Part of a small language model's weights: no biases in attention or MLP, 5810 steps.
MLP neurons of a small language model. Each row is named by its layer, matrix (up: input weights) and neuron, and shows model dimensions 16-143. Each number is 200 + 40 x the weight over its row's rms, rounded and kept within 0 to 999.
After each neuron's rows, "fires on" lists the tokens most often at its 100 highest values on Wikipedia text that the model never trained on.

L3.up851,283,190,149,138,280,254,207,142,163,167,255,232,169,248,119,223,170,215,233,249,175,96,229,149,228,216,181,246,228,153,166,191,201,221,237,133,269,181,259,240,231,177,223,288,203,151,203,214,161,186,236,217,215,218,187,234,183,221,172,179,215,204,196,202,159,233,211,150,182,217,224,210,263,292,200,262,211,249,247,180,220,272,161,91,188,177,228,241,200,218,104,192,98,199,160,311,184,215,193,211,187,226,159,257,236,141,145,200,174,225,229,217,217,198,162,176,188,291,218,197,223,182,159,157,235,196,177,204
fires on: "p", "ed", "d", "le", "om", "ir"

L3.up981,292,151,170,169,223,269,277,269,246,225,167,136,253,215,162,260,255,196,216,225,218,160,160,189,216,209,217,208,215,202,220,155,198,202,207,251,224,193,257,179,230,163,208,145,210,168,260,174,178,210,268,219,160,148,188,244,203,221,227,191,237,139,178,198,204,169,204,197,175,241,196,190,245,249,182,210,233,238,235,174,260,150,134,228,137,166,235,132,204,198,170,267,96,148,298,247,187,221,204,244,182,255,129,181,263,165,216,203,114,151,215,231,186,202,144,212,252,216,236,189,210,248,194,149,202,186,142,243
fires on: "t", "ed", "m", "als", "ill", "d"

L9.up468,181,281,174,251,213,134,140,167,154,170,183,176,177,202,258,187,218,186,270,255,220,236,173,214,213,229,151,285,170,260,183,156,176,151,243,128,223,252,191,192,268,150,224,254,192,187,206,147,209,217,292,171,155,263,203,156,229,193,258,180,127,174,210,302,241,218,186,222,233,230,205,194,156,227,169,190,185,229,265,181,194,108,175,238,150,130,166,232,197,156,169,164,191,190,161,119,263,204,170,170,164,201,205,173,211,157,272,215,199,163,181,149,166,220,142,229,144,258,210,208,160,187,133,220,192,173,321,235
fires on: "ing", "e", "b", "im", "ib", "ed"

L4.up399,207,266,215,231,247,139,186,180,210,220,193,188,232,154,187,238,144,213,211,136,171,188,227,191,239,201,205,183,236,202,203,185,185,172,209,173,176,176,233,178,201,186,215,152,145,141,254,198,243,177,223,211,161,229,231,242,215,212,171,173,249,205,186,213,155,238,219,187,233,224,172,162,330,278,278,160,213,234,177,169,158,174,245,170,204,172,157,174,234,276,205,207,211,196,209,188,262,149,232,167,262,287,202,209,220,163,215,153,153,159,195,188,240,154,179,233,223,164,192,116,189,140,213,146,296,311,202,226
fires on: "er", "t", "l", "o", "n", "or"

L2.up141,171,205,315,215,265,193,265,154,204,189,230,239,226,216,231,114,205,172,121,211,187,244,269,223,161,186,201,193,216,219,199,179,198,197,199,199,201,218,207,229,197,294,201,186,193,120,184,231,190,156,181,120,195,202,198,194,177,232,162,281,187,129,260,306,198,255,209,145,243,172,147,194,195,210,250,197,210,215,211,185,140,187,203,213,136,179,295,141,214,168,192,192,151,209,187,201,205,218,154,200,208,207,149,177,182,174,199,172,279,220,189,201,112,267,241,166,142,185,153,245,213,171,190,178,302,190,177,141
fires on: "oin", "over", "ron", "pr", "ubl"

L10.up357,122,234,204,195,230,127,221,176,127,168,219,208,233,164,218,195,173,152,169,147,197,201,177,228,228,249,251,183,218,228,166,247,253,184,187,273,180,186,220,195,169,185,227,175,287,139,188,233,169,220,179,212,252,325,217,264,225,138,174,196,168,191,178,185,186,163,150,37,164,156,222,259,223,230,168,197,246,215,174,219,186,178,193,159,200,164,160,317,136,193,155,153,200,203,152,221,145,181,163,247,212,150,243,233,290,194,264,172,145,203,209,185,239,202,199,195,194,178,203,184,272,211,149,176,225,206,202,151
fires on: ".", "ion", " of", "ol", "ic", " were"

L4.up854,272,241,167,229,221,185,180,249,278,203,218,157,207,250,174,161,178,171,178,208,203,203,184,225,190,219,199,126,143,246,198,181,200,238,179,188,223,218,265,182,163,166,171,178,167,137,166,213,189,227,169,175,206,229,212,195,190,232,215,149,129,218,245,236,186,185,242,209,98,139,248,184,119,132,150,238,135,218,243,223,197,214,186,291,201,214,236,197,172,197,246,315,230,167,201,189,231,232,234,108,247,206,173,226,181,172,254,247,173,263,203,187,237,215,134,186,157,196,167,172,236,134,210,224,205,225,197,240
fires on: "|---", "iv", "n", " also", "r"

L2.up815,198,243,256,179,226,225,110,183,180,251,228,75,255,149,196,186,146,232,183,202,221,224,203,168,269,106,240,201,237,213,182,221,208,129,260,202,132,275,295,152,202,203,185,176,239,267,254,164,205,178,204,229,256,161,237,228,219,231,213,227,193,231,214,248,182,195,172,258,174,127,212,84,160,200,223,247,166,201,218,182,163,145,271,282,88,201,187,126,232,240,165,176,162,208,142,236,208,240,242,201,165,234,241,265,137,239,256,167,172,121,195,200,185,228,149,137,201,201,222,199,164,175,187,143,182,249,203,134
fires on: "a", "ort", "s", "oc", "ed", "ac"

L9.up545,294,281,149,267,276,189,226,162,214,160,255,126,176,195,257,252,174,235,225,214,121,244,186,116,160,244,163,160,197,194,253,174,135,207,211,120,226,268,170,229,224,213,219,156,170,131,190,247,249,238,170,237,239,188,240,191,155,162,192,232,279,209,140,211,144,223,272,219,205,140,228,166,219,294,218,155,217,211,206,195,187,202,161,230,121,153,226,240,203,175,197,150,221,219,265,220,121,205,192,284,255,269,142,248,184,227,240,212,171,296,212,143,186,164,156,171,176,179,212,196,174,141,214,217,199,176,190,207
fires on: "–", "-", "fer", "k", "b", "th"

L10.up1012,195,200,223,229,192,168,114,217,132,205,156,245,248,208,139,198,183,198,185,182,250,235,194,131,212,135,219,219,195,176,190,218,206,168,201,147,228,237,303,209,229,271,178,208,207,247,150,196,150,166,198,251,189,250,172,168,190,207,198,209,207,137,233,197,267,169,126,177,216,150,231,117,154,175,158,231,206,160,194,169,199,216,178,169,141,175,223,214,305,185,216,198,157,217,126,233,247,165,240,233,184,178,218,179,121,242,220,137,123,199,238,249,197,196,244,169,148,172,234,213,192,257,153,207,233,246,133,232
fires on: "ound", "ost", "ac", "re", "ed"

L9.up719,172,122,280,155,191,159,161,236,164,173,262,139,271,222,203,263,144,142,152,183,219,163,178,179,175,166,176,184,248,178,215,207,254,205,116,176,218,223,209,243,230,230,163,142,129,177,226,164,176,227,243,187,200,222,224,224,192,201,264,210,263,152,226,193,258,141,215,200,214,212,277,262,151,242,192,178,188,153,137,130,221,276,166,231,185,265,189,261,222,253,205,202,162,241,111,274,219,244,199,224,237,169,201,199,246,236,204,161,103,123,185,203,151,185,142,222,180,159,181,294,165,237,236,140,197,191,146,216
fires on: "em", "le", "re", "d", " and", "ed"

L10.up84,168,191,187,243,215,233,178,177,223,156,199,195,150,274,166,184,238,124,244,197,217,232,182,156,237,251,189,224,224,152,194,186,116,160,223,176,211,230,166,205,133,176,205,197,210,187,197,164,178,169,258,224,240,188,224,216,183,188,267,296,237,183,205,192,247,310,200,267,157,233,218,219,162,164,188,179,242,216,254,160,227,227,211,137,135,193,232,183,201,200,172,161,209,203,194,189,194,163,242,167,203,192,192,212,275,113,286,131,193,177,121,210,214,152,170,210,157,197,193,208,186,234,166,181,196,229,283,228
fires on: "ed", "ous", "e", "id", "ic", " at"

L3.up964,257,202,244,162,245,213,248,158,237,202,197,235,239,240,179,216,201,180,227,154,248,218,190,199,173,136,223,132,185,163,202,247,222,188,228,252,220,190,250,254,166,259,275,119,246,272,177,184,143,240,223,153,315,209,221,246,215,187,202,159,234,186,185,272,173,145,183,225,173,195,257,202,177,260,163,270,217,208,186,193,199,90,171,167,253,183,97,235,225,195,189,207,261,198,100,189,216,244,189,182,168,227,176,271,180,237,264,207,203,222,177,187,195,230,224,173,121,165,191,235,215,176,210,218,245,123,237,246
fires on: "e", "en", "ee", "il", "i", "in"

L2.up131,228,129,234,218,186,219,221,196,148,211,263,272,166,164,227,168,240,253,221,273,245,156,194,199,203,219,175,152,195,268,207,189,231,273,130,183,231,267,198,199,256,137,187,186,201,224,166,183,174,222,283,225,228,229,247,218,226,247,208,290,259,210,199,164,232,246,224,201,177,180,195,76,189,230,175,243,277,209,270,197,182,215,157,194,182,208,217,139,222,196,234,175,146,219,232,235,153,170,173,213,212,196,207,206,181,172,206,228,152,152,162,236,159,154,147,200,222,194,184,209,237,228,174,129,280,142,161,170
fires on: " reg", "mer", "eb", "er", "ian"

L5.up1006,166,152,200,173,214,182,144,178,212,213,258,169,242,139,188,252,96,157,160,159,184,212,192,190,184,210,248,164,206,153,148,213,184,189,138,242,214,212,243,168,256,161,184,253,181,165,168,154,205,183,164,196,233,211,204,234,156,158,262,224,208,282,230,260,161,193,202,222,196,207,148,198,242,204,205,225,184,265,233,164,140,258,251,224,228,245,166,172,243,230,206,182,161,226,276,197,218,139,166,177,235,175,205,247,232,167,173,223,115,160,188,251,295,266,240,183,224,175,196,153,170,159,131,183,200,253,282,275
fires on: "n", "ce", "or", "oc", "ol"

L7.up87,250,195,270,156,224,190,190,177,183,196,221,143,230,169,215,204,54,207,162,226,274,207,195,210,186,101,208,191,166,205,225,317,234,146,246,154,200,213,208,143,129,240,221,216,160,233,267,222,127,159,199,155,226,237,182,178,201,204,236,210,183,168,190,319,151,258,96,214,214,219,219,208,166,286,228,193,163,210,162,197,259,156,256,108,178,134,167,193,239,139,161,177,249,206,192,248,272,169,249,192,121,227,218,251,142,179,251,224,238,233,154,183,149,217,191,153,190,171,154,154,205,219,212,179,244,218,208,266
fires on: "a", "ed", "il", ".", "ric", "e"

L7.up665,227,220,146,124,223,215,180,212,184,190,247,226,221,136,190,204,158,149,204,153,216,223,198,261,241,268,227,216,264,224,182,198,250,188,153,195,116,232,169,228,178,121,195,257,251,180,182,210,167,163,181,207,190,242,141,162,179,199,249,216,167,199,184,233,106,183,145,207,224,147,172,216,196,114,218,230,189,165,197,198,184,170,175,167,190,169,255,305,155,156,204,202,244,183,262,230,151,217,203,226,190,124,198,114,255,220,142,182,208,225,143,212,204,216,171,190,173,196,178,263,215,140,204,221,149,217,200,222
fires on: "\n", " of", "an", "ic", "ed"

L9.up821,209,217,192,198,224,184,214,230,189,196,202,149,240,215,217,177,281,213,208,191,115,187,157,153,199,185,195,143,183,230,234,191,203,144,274,193,251,156,164,183,189,155,176,245,246,168,189,162,167,210,186,111,224,234,220,201,201,237,240,224,256,148,189,210,206,180,204,207,163,218,258,292,235,207,183,225,203,166,138,243,209,256,155,240,148,234,188,154,189,168,139,147,234,163,249,219,215,165,192,89,108,222,184,222,107,202,226,222,251,270,189,159,168,253,186,196,204,206,275,248,252,276,297,130,196,192,214,172
fires on: "y", "us", "e", "ir", " of"

L10.up259,191,254,184,166,249,253,196,179,218,174,249,209,194,136,222,224,143,221,154,160,231,138,239,166,122,211,221,203,195,197,160,161,191,229,216,257,210,194,185,193,206,125,268,266,161,161,274,130,172,238,116,185,256,206,238,259,227,235,142,232,207,200,239,168,232,103,260,144,163,241,200,211,138,165,166,247,199,206,232,231,193,165,182,216,171,219,161,243,202,242,203,200,317,184,200,200,177,214,267,146,271,189,171,202,225,170,187,230,292,212,164,206,225,238,203,247,210,208,205,210,205,226,202,79,179,204,191,266
fires on: "e", " of", " a", "in", "y"

L4.up968,179,237,223,253,209,175,190,206,229,240,174,181,225,174,263,180,93,133,164,207,213,169,155,188,289,208,120,177,86,202,226,192,209,270,261,226,218,205,299,160,256,210,217,153,156,187,166,277,206,157,166,224,200,211,149,173,174,201,219,188,161,206,186,231,187,183,232,255,109,200,224,248,236,163,215,263,226,238,222,197,182,244,129,206,189,161,193,202,197,113,179,215,225,220,216,256,189,207,251,221,268,227,192,180,219,111,143,218,230,193,203,227,225,225,226,165,183,180,124,155,208,137,219,187,235,222,138,195
fires on: "y", "usic", "n", "ing", "re", " also"

L13.up882,245,212,148,235,190,192,183,184,251,202,220,173,171,158,260,220,141,230,229,226,146,162,227,117,212,248,214,207,202,167,271,170,262,267,263,240,202,192,241,238,214,148,181,155,194,179,177,266,188,201,224,224,176,195,217,206,172,191,135,123,261,240,209,133,90,183,260,185,186,158,193,174,160,256,215,245,243,291,133,185,226,267,196,195,212,267,230,165,197,185,209,187,249,211,237,225,144,162,148,190,160,175,226,199,262,222,160,199,218,206,205,160,192,161,251,192,180,163,169,204,201,138,222,163,221,103,214,182
fires on: "–", "-"

L4.up370,234,221,240,245,186,221,210,220,165,215,217,149,150,182,208,159,191,206,195,183,218,313,228,217,244,208,223,180,136,226,229,241,191,161,200,159,253,184,185,192,221,240,170,181,220,223,161,197,187,206,140,214,204,197,188,168,143,131,190,181,171,251,237,271,226,128,222,218,238,131,112,102,182,184,189,175,158,215,230,242,164,139,235,117,255,242,164,192,186,230,175,204,233,189,200,201,228,211,138,142,264,284,245,264,174,210,269,130,202,193,89,141,153,239,172,172,244,225,187,185,220,229,207,196,219,224,216,215
fires on: "in", "h", "e", "ar", "ort"